config = dict(
    num_key_value_heads=2,
    intermediate_size=768,
    parallel_block=False,
    init_std_up=0.0326,
    optimizer='muon_variant',
    max_steps=10865,
)
MLP neurons of a small language model. Each row is named by its layer, matrix (down: output weights) and neuron, and shows model dimensions 16-143. Each number is 50 + 15 x the weight over its row's rms, rounded and kept within 0 to 99. A neuron's up and down rows have the sign that makes its largest values positive.
After each neuron's rows, "raises" lists the tokens whose logits its output raises most directly, leaving later layers aside.

L5.down133:67 30 39 66 53 56 70 43 50 30 53 43 66 33 54 73 38 36 75 59 50 55 51 36 45 58 57 70 66 37 46 62 17 64 51 65 61 30 56 48 38 52 26 65 47 75 50 61 51 59 48 58 76 46 26 33 61 56 76 77 40 42 81 46 29 77 37 52 50 42 74 87 42 50 41 47 67 37 40 71 47 57 43 60 49 47 27 65 47 65 57 52 52 53 58 41 36 39 56 61 82 65 65 77 36 26 64 73 32 45 36 58 60 54 64 72 34 69 40 37 54 76 39 46 47 57 60 59
raises: " she", " they", " he", " it", " there"

L9.down274:25 44 74 42 42 66 11 45 23 63 63 55 45 34 73 49 65 59 56 65 39 55 55 29 34 62 59 57 63 47 23 67 41 49 36 42 34 47 44 44 54 45 33 38 33 79 76 40 15 81 42 43 34 57 49 53 57 40 28 67 33 46 48 50 35 37 44 33 48 66 54 44 65 52 53 63 43 25 53 48 50 59 43 77 74 40 38 55 28 55 50 81 61 25 37 45 56 41 53 70 31 69 50 49 59 34 76 73 54 38 58 89 67 65 47 82 33 22 69 41 43 52 51 30 50 31 48 69
raises: "ions", "ione", "ola", "nu", "name"

L9.down589:68 66 69 79 50 31 62 35 51 43 50 06 46 54 29 62 47 46 43 69 63 63 56 55 43 46 59 38 42 32 44 43 51 79 29 59 66 84 50 69 69 45 25 42 58 59 32 64 37 45 52 36 47 31 65 28 62 52 47 59 54 86 43 48 63 43 53 32 38 41 82 50 50 63 26 30 52 38 91 49 75 58 54 21 44 35 53 50 38 38 62 31 36 36 71 53 46 21 75 61 42 43 61 56 40 57 37 61 39 23 60 36 56 53 32 65 42 46 61 35 80 23 42 38 41 62 54 59
raises: "ers", "ford", "er", "ee", "hill"

L10.down317:32 41 62 68 39 40 73 46 59 49 64 43 56 43 48 68 64 43 72 27 59 29 41 44 43 60 61 50 67 65 51 75 68 43 45 41 67 39 58 54 47 49 56 55 57 40 77 34 57 54 35 30 59 73 20 64 56 38 46 61 35 43 16 61 15 60 40 58 47 52 59 69 80 46 52 62 46 53 74 60 57 48 71 81 49 51 39 56 53 36 59 52 37 34 58 49 51 57 58 37 59 56 39 66 38 63 50 49 65 37 74 61 48 79 70 33 41 13 52 61 40 54 29 43 57 65 00 81
raises: " he", " they", " she", " it", " there"

L9.down73:81 72 55 54 51 62 29 50 78 45 36 37 53 57 42 33 50 45 57 52 55 61 45 51 75 39 29 44 67 52 70 80 32 50 53 48 50 41 31 51 65 30 35 54 64 68 70 42 00 75 61 41 52 59 28 48 58 73 43 85 39 37 54 53 81 37 20 56 36 57 11 40 42 39 53 34 31 63 25 65 40 52 54 64 41 48 63 65 25 54 37 59 54 34 38 63 39 48 44 52 64 78 42 29 42 36 46 57 84 39 44 59 56 60 72 41 38 47 53 60 74 67 76 51 60 46 47 40
raises: "a", "e", "ki", "i", "se"

L5.down190:41 54 56 44 47 32 43 56 65 35 52 33 45 75 73 39 17 51 26 43 42 54 53 65 60 25 30 54 52 49 87 60 74 61 44 48 50 39 30 15 70 38 47 39 61 39 66 35 64 39 53 50 62 59 69 59 24 51 58 61 51 36 57 55 18 55 65 78 41 69 37 66 72 44 61 64 37 64 80 57 19 79 52 64 46 38 49 77 57 51 47 31 50 31 53 66 60 61 66 40 42 59 20 55 25 67 48 31 36 76 59 31 65 37 42 55 71 29 64 43 39 55 35 42 40 39 65 35
raises: " its", " their", " his", " subsequent", "ange"

L10.down524:56 44 59 34 01 66 41 40 50 55 21 65 37 38 44 43 74 36 41 30 38 51 47 44 42 52 46 73 51 66 70 35 62 52 52 73 55 42 50 68 37 55 37 31 78 53 62 47 41 88 64 46 47 44 35 57 50 32 45 56 29 71 28 33 55 48 46 39 37 25 38 67 52 32 61 61 52 38 58 38 40 35 65 70 71 38 55 28 43 70 56 32 64 48 49 21 69 64 77 40 67 51 31 47 55 27 59 37 29 47 50 77 57 52 26 45 61 63 46 47 61 47 65 19 49 57 25 52
raises: "’", "'", "ives", " respectively", " sides"

L11.down718:49 51 45 46 48 41 51 55 35 61 52 72 37 57 43 75 33 27 21 59 58 35 78 43 30 69 68 50 36 32 38 41 48 47 48 66 53 43 36 65 53 64 20 66 64 43 39 51 51 55 33 62 59 36 54 26 69 21 50 80 54 35 35 46 43 64 39 29 30 61 54 37 90 65 39 51 58 77 77 50 54 79 55 43 48 35 51 61 48 36 89 42 44 47 73 50 25 50 44 67 51 75 45 57 73 84 63 56 47 76 43 58 42 58 49 51 42 41 34 20 92 46 61 40 61 52 38 50
raises: "er", "ers", "r", "est", "ered"

L11.down66:33 51 54 42 70 69 29 46 51 54 39 51 54 47 67 39 63 57 35 55 47 86 24 58 43 88 17 23 62 83 59 55 33 44 76 42 55 38 39 47 74 34 68 51 23 50 68 76 70 52 48 38 73 38 70 27 69 48 36 27 51 26 37 50 58 70 73 42 39 71 47 45 60 66 60 34 34 58 57 48 51 46 62 48 53 79 52 62 31 62 19 41 46 56 51 61 67 26 35 45 41 57 23 47 23 39 42 48 42 68 53 33 60 38 64 28 42 55 51 52 63 29 27 29 40 51 33 63
raises: "ate", "ates", "ated", "ating", "ations"

L3.down429:34 62 35 30 52 44 42 47 43 52 44 30 51 42 45 73 64 28 29 43 35 65 56 67 52 41 54 57 52 71 57 49 50 51 47 51 30 56 39 50 51 49 33 67 53 38 50 38 87 64 28 58 58 39 73 55 62 34 44 49 77 40 63 63 55 37 42 29 84 63 31 53 65 38 29 46 45 52 37 76 35 26 43 08 72 35 26 72 40 26 44 41 55 56 71 39 45 66 50 29 50 45 31 64 29 28 52 63 58 64 61 05 46 64 52 73 41 60 32 54 55 47 62 38 38 73 77 01
raises: "ered", "ering", "eration", "acter", "rial"

L10.down197:58 44 50 44 71 45 43 50 53 44 45 58 75 40 23 24 60 33 56 57 44 26 51 49 69 43 55 36 32 39 63 46 59 48 51 38 30 47 39 54 54 63 36 50 75 69 56 47 58 36 54 75 25 41 64 46 35 55 62 53 57 21 81 57 64 79 56 48 72 74 42 55 49 39 74 54 67 23 36 29 63 57 53 12 38 57 48 54 31 60 84 58 53 59 62 77 45 44 43 38 41 40 60 53 78 25 57 51 80 57 21 27 62 37 24 41 67 57 41 53 55 31 60 66 48 19 55 41
raises: " was", " were", " is", " are", " has"

L5.down75:56 58 65 90 35 61 44 59 67 23 29 38 83 52 70 17 50 44 77 50 79 39 59 84 43 69 55 46 73 63 48 50 67 79 43 60 25 39 43 11 35 47 40 60 82 56 37 25 70 54 67 54 36 33 52 59 62 37 53 45 38 58 64 62 50 50 64 54 46 64 45 62 68 70 52 51 66 28 44 50 55 37 61 61 49 46 64 57 15 67 43 43 37 50 33 52 50 57 34 38 64 68 41 31 26 65 25 64 45 35 66 30 45 54 58 40 46 79 40 28 54 50 43 53 31 42 18 57
raises: " their", " themselves", " them", "ize", " him"

L3.down549:69 04 45 38 38 43 58 36 33 56 64 36 72 29 75 62 43 59 23 51 69 44 43 40 58 43 51 58 63 48 71 71 42 35 40 62 30 49 42 44 66 50 58 64 50 16 34 47 45 57 52 40 54 40 56 22 18 22 48 35 43 45 54 61 13 59 60 30 47 34 65 54 60 22 56 54 37 45 36 55 52 46 52 34 58 44 41 72 46 32 43 65 55 39 62 71 45 47 70 52 42 71 67 50 34 49 66 40 49 25 38 48 29 60 29 44 78 36 68 40 46 31 40 55 31 47 42 54
raises: "ific", "ler", "ways", "ful", "ment"

L5.down700:42 16 49 77 22 46 55 45 49 31 61 49 62 49 35 48 36 75 46 63 23 73 20 58 53 53 70 45 55 77 49 60 51 44 69 58 33 40 53 34 67 38 19 27 42 50 41 48 58 25 59 31 47 66 49 58 53 51 58 55 63 76 58 65 61 38 40 54 50 76 48 62 53 54 46 63 53 75 62 54 26 50 72 40 38 27 58 50 48 48 62 26 66 75 89 46 87 62 43 54 35 62 72 46 62 19 28 42 66 61 56 57 53 55 09 44 46 29 29 58 43 57 37 50 34 26 59 75
raises: "age", "aging", "ages", "ary", " possible"

L11.down558:40 77 51 53 22 52 50 37 74 53 29 52 55 50 65 24 66 56 58 68 39 46 47 42 52 83 31 61 62 46 85 17 45 58 33 59 66 21 43 41 72 61 24 67 38 37 37 46 61 13 51 61 59 50 08 56 43 42 47 30 27 42 51 41 51 43 60 83 49 49 55 55 39 59 45 44 19 39 56 69 19 68 64 43 21 53 59 46 70 74 32 47 60 38 38 65 44 42 39 46 49 39 64 34 84 45 49 33 30 83 43 61 41 49 39 60 51 44 28 22 58 36 58 51 68 29 41 46
raises: "ary", "aries", "ive", "ty", "ely"

L10.down388:78 54 69 37 64 26 26 41 39 53 84 74 57 27 40 43 67 55 55 51 31 42 39 67 56 65 56 29 68 47 13 50 53 50 62 42 49 41 52 47 73 69 47 77 54 41 61 20 65 59 30 66 51 41 67 75 22 18 55 55 41 61 50 73 56 50 55 71 67 68 35 74 59 07 38 46 63 54 62 49 53 34 61 64 69 53 45 49 69 28 50 56 37 57 48 70 35 42 65 43 39 52 43 57 36 58 55 64 52 74 48 47 51 38 37 31 37 59 71 24 62 38 26 53 29 73 41 74
raises: "ing", "ings", "ture", "usc", "mark"

L11.down472:63 49 68 39 17 67 45 31 57 57 39 43 57 52 43 49 38 54 23 57 43 55 43 56 37 44 47 44 79 59 44 52 73 57 92 44 45 31 44 33 31 58 56 66 53 37 49 77 51 47 49 57 57 30 61 52 61 45 43 51 35 28 46 64 73 66 55 51 54 62 72 80 61 63 44 26 62 53 56 65 45 48 41 59 32 36 54 39 73 40 75 51 99 39 66 53 47 52 84 74 55 26 59 63 33 71 49 35 39 50 49 52 39 50 19 39 75 41 28 52 48 41 45 48 31 39 51 49
raises: "n", "ning", "ture", "ns", "ne"

L10.down274:61 60 24 56 67 47 50 70 56 30 51 76 76 52 34 62 50 19 59 62 66 38 44 58 56 43 67 64 24 37 40 32 51 30 42 32 57 49 58 61 47 71 35 21 62 42 48 44 59 47 54 41 46 54 64 56 51 49 50 60 49 37 83 66 62 71 58 62 93 62 26 46 43 36 65 66 40 50 44 46 53 51 43 43 51 50 52 55 20 62 61 58 53 40 48 66 65 71 45 51 51 72 47 37 71 47 61 66 76 64 33 49 51 49 40 31 49 32 37 60 53 25 64 52 33 29 41 51
raises: " was", " were", " is", " has", " could"

L9.down158:48 38 30 80 52 41 31 58 43 40 48 48 63 49 80 45 59 61 70 15 57 44 70 49 46 52 26 56 83 53 46 44 57 73 51 54 32 55 49 10 37 35 37 50 99 36 45 31 50 48 45 61 65 46 69 37 40 47 47 50 21 91 39 67 50 41 41 53 40 40 69 72 68 50 71 58 63 32 43 79 39 49 37 66 56 60 46 61 35 55 44 44 40 45 44 64 49 28 45 46 64 54 17 46 41 68 52 49 44 28 59 27 29 56 42 38 49 48 35 27 45 60 53 36 35 43 16 60
raises: " their", " him", "rate", " them", "wards"

L4.down113:38 51 45 41 50 38 33 56 69 47 29 41 69 59 38 70 39 41 43 50 70 23 57 48 53 44 58 47 39 69 45 56 90 59 35 37 34 62 70 66 45 52 40 37 34 90 55 46 39 58 51 73 72 54 35 55 28 49 49 74 61 29 68 58 57 25 44 60 48 48 68 42 90 52 56 45 55 38 59 33 43 38 67 29 62 49 64 62 66 53 42 53 63 58 47 45 38 73 52 51 49 58 42 44 30 30 50 42 32 51 43 52 49 56 60 34 56 61 61 53 29 26 33 29 39 65 71 43
raises: "\n", " and", ",", " |", "."

L9.down622:34 38 36 65 46 39 65 57 42 16 59 29 45 35 73 63 54 54 41 65 48 59 51 29 31 44 69 89 50 46 44 42 23 50 59 56 54 45 58 54 31 72 73 43 52 55 64 54 43 31 31 31 41 53 48 64 71 21 76 70 54 32 50 45 47 62 60 60 89 42 46 46 52 52 45 63 47 71 29 45 78 39 60 50 39 38 54 78 41 51 49 85 26 44 55 48 47 32 41 50 59 45 65 34 58 47 54 60 29 40 72 52 39 58 59 41 59 36 76 47 50 53 54 52 61 62 50 47
raises: " that", " they", " she", " he", " victory"

L10.down367:39 71 28 66 48 52 63 69 51 24 39 62 42 57 25 59 65 63 39 52 88 52 56 42 71 51 30 39 75 35 30 15 70 51 40 73 42 67 39 10 50 60 59 48 65 51 60 45 38 40 49 50 63 48 57 51 60 48 41 75 49 61 50 45 29 64 80 67 50 58 60 52 79 54 21 58 49 52 45 36 33 46 81 53 55 53 44 85 33 65 63 50 19 61 73 46 41 68 67 40 51 55 43 45 55 71 43 57 56 33 47 50 18 68 67 71 68 52 55 38 60 30 72 51 38 35 36 56
raises: " a", " an", " its", " his", " their"

L11.down288:63 56 59 57 73 69 33 27 52 47 61 23 39 45 51 57 56 42 45 37 65 36 66 61 47 55 38 42 48 67 27 69 79 40 67 32 39 73 52 77 57 35 41 47 75 59 45 50 39 70 28 44 72 45 56 70 31 39 36 32 56 59 46 56 56 77 46 36 43 42 57 49 40 34 51 68 41 49 34 67 26 68 67 54 60 34 27 55 18 75 82 41 40 62 29 42 61 68 40 48 73 43 36 57 46 53 88 55 75 13 64 55 63 39 42 43 42 51 32 58 55 42 29 28 68 30 47 51
raises: "ym", "rove", "y", "ige", "ity"

L10.down98:46 66 51 40 48 43 59 54 52 36 61 76 48 58 66 20 49 51 38 44 65 32 35 36 60 61 47 96 40 45 32 39 72 42 38 58 30 54 58 41 38 58 46 40 32 62 17 67 57 70 35 45 57 62 38 39 39 60 34 54 44 65 54 50 47 26 44 50 39 29 48 52 55 67 37 64 16 57 47 46 65 13 14 46 65 61 30 70 50 30 62 65 59 40 47 60 76 49 65 61 54 79 65 72 47 62 34 64 60 58 49 53 58 51 62 58 53 49 62 33 41 75 36 49 40 37 58 21
raises: "\n\n", ".", "\n", " (", "\n "

L4.down197:59 43 45 55 51 57 46 67 41 35 32 50 43 46 56 54 56 51 57 64 37 43 60 57 42 46 36 76 48 57 70 66 30 54 53 66 41 33 39 50 53 40 44 46 56 37 62 64 53 43 59 45 58 63 21 40 67 59 45 57 42 00 59 69 66 65 65 63 56 39 74 53 47 71 39 54 45 37 45 85 45 33 48 73 38 57 60 46 32 51 37 58 57 58 57 51 18 39 42 47 74 48 69 69 45 28 73 72 53 50 91 70 35 62 61 40 36 44 81 25 50 47 25 35 62 45 25 54
raises: " she", " they", " it", " he", " there"

L2.down51:55 27 78 42 30 38 58 45 57 53 40 27 57 64 51 66 59 76 40 36 38 70 42 43 60 41 42 55 71 20 57 65 35 46 34 53 69 35 46 58 46 34 61 43 38 45 59 67 54 39 24 73 29 35 50 26 56 57 60 56 69 49 46 56 75 34 38 57 41 69 51 52 27 47 32 52 42 39 25 63 48 69 50 51 50 42 68 65 65 28 60 34 56 49 35 60 36 61 29 44 89 44 32 61 43 41 26 48 72 32 55 45 45 56 52 51 52 39 37 26 44 64 07 50 37 53 38 23
raises: "ts", "ns", "tt", "n", "ds"

L11.down539:78 45 65 47 44 47 37 41 50 33 41 49 45 61 45 66 75 60 36 27 18 43 57 51 30 66 70 32 54 61 21 47 57 40 54 59 62 66 42 76 58 43 48 48 33 41 39 44 51 74 55 09 58 41 70 37 46 39 51 64 49 60 41 39 30 80 56 36 51 22 44 60 65 70 19 39 42 52 48 39 59 33 46 50 62 54 42 66 87 64 29 32 22 38 59 52 53 51 53 63 66 48 49 56 64 38 36 30 40 47 38 47 25 47 25 37 46 61 72 94 39 71 80 55 49 63 39 52
raises: "'", "’", "hood", "ings", "air"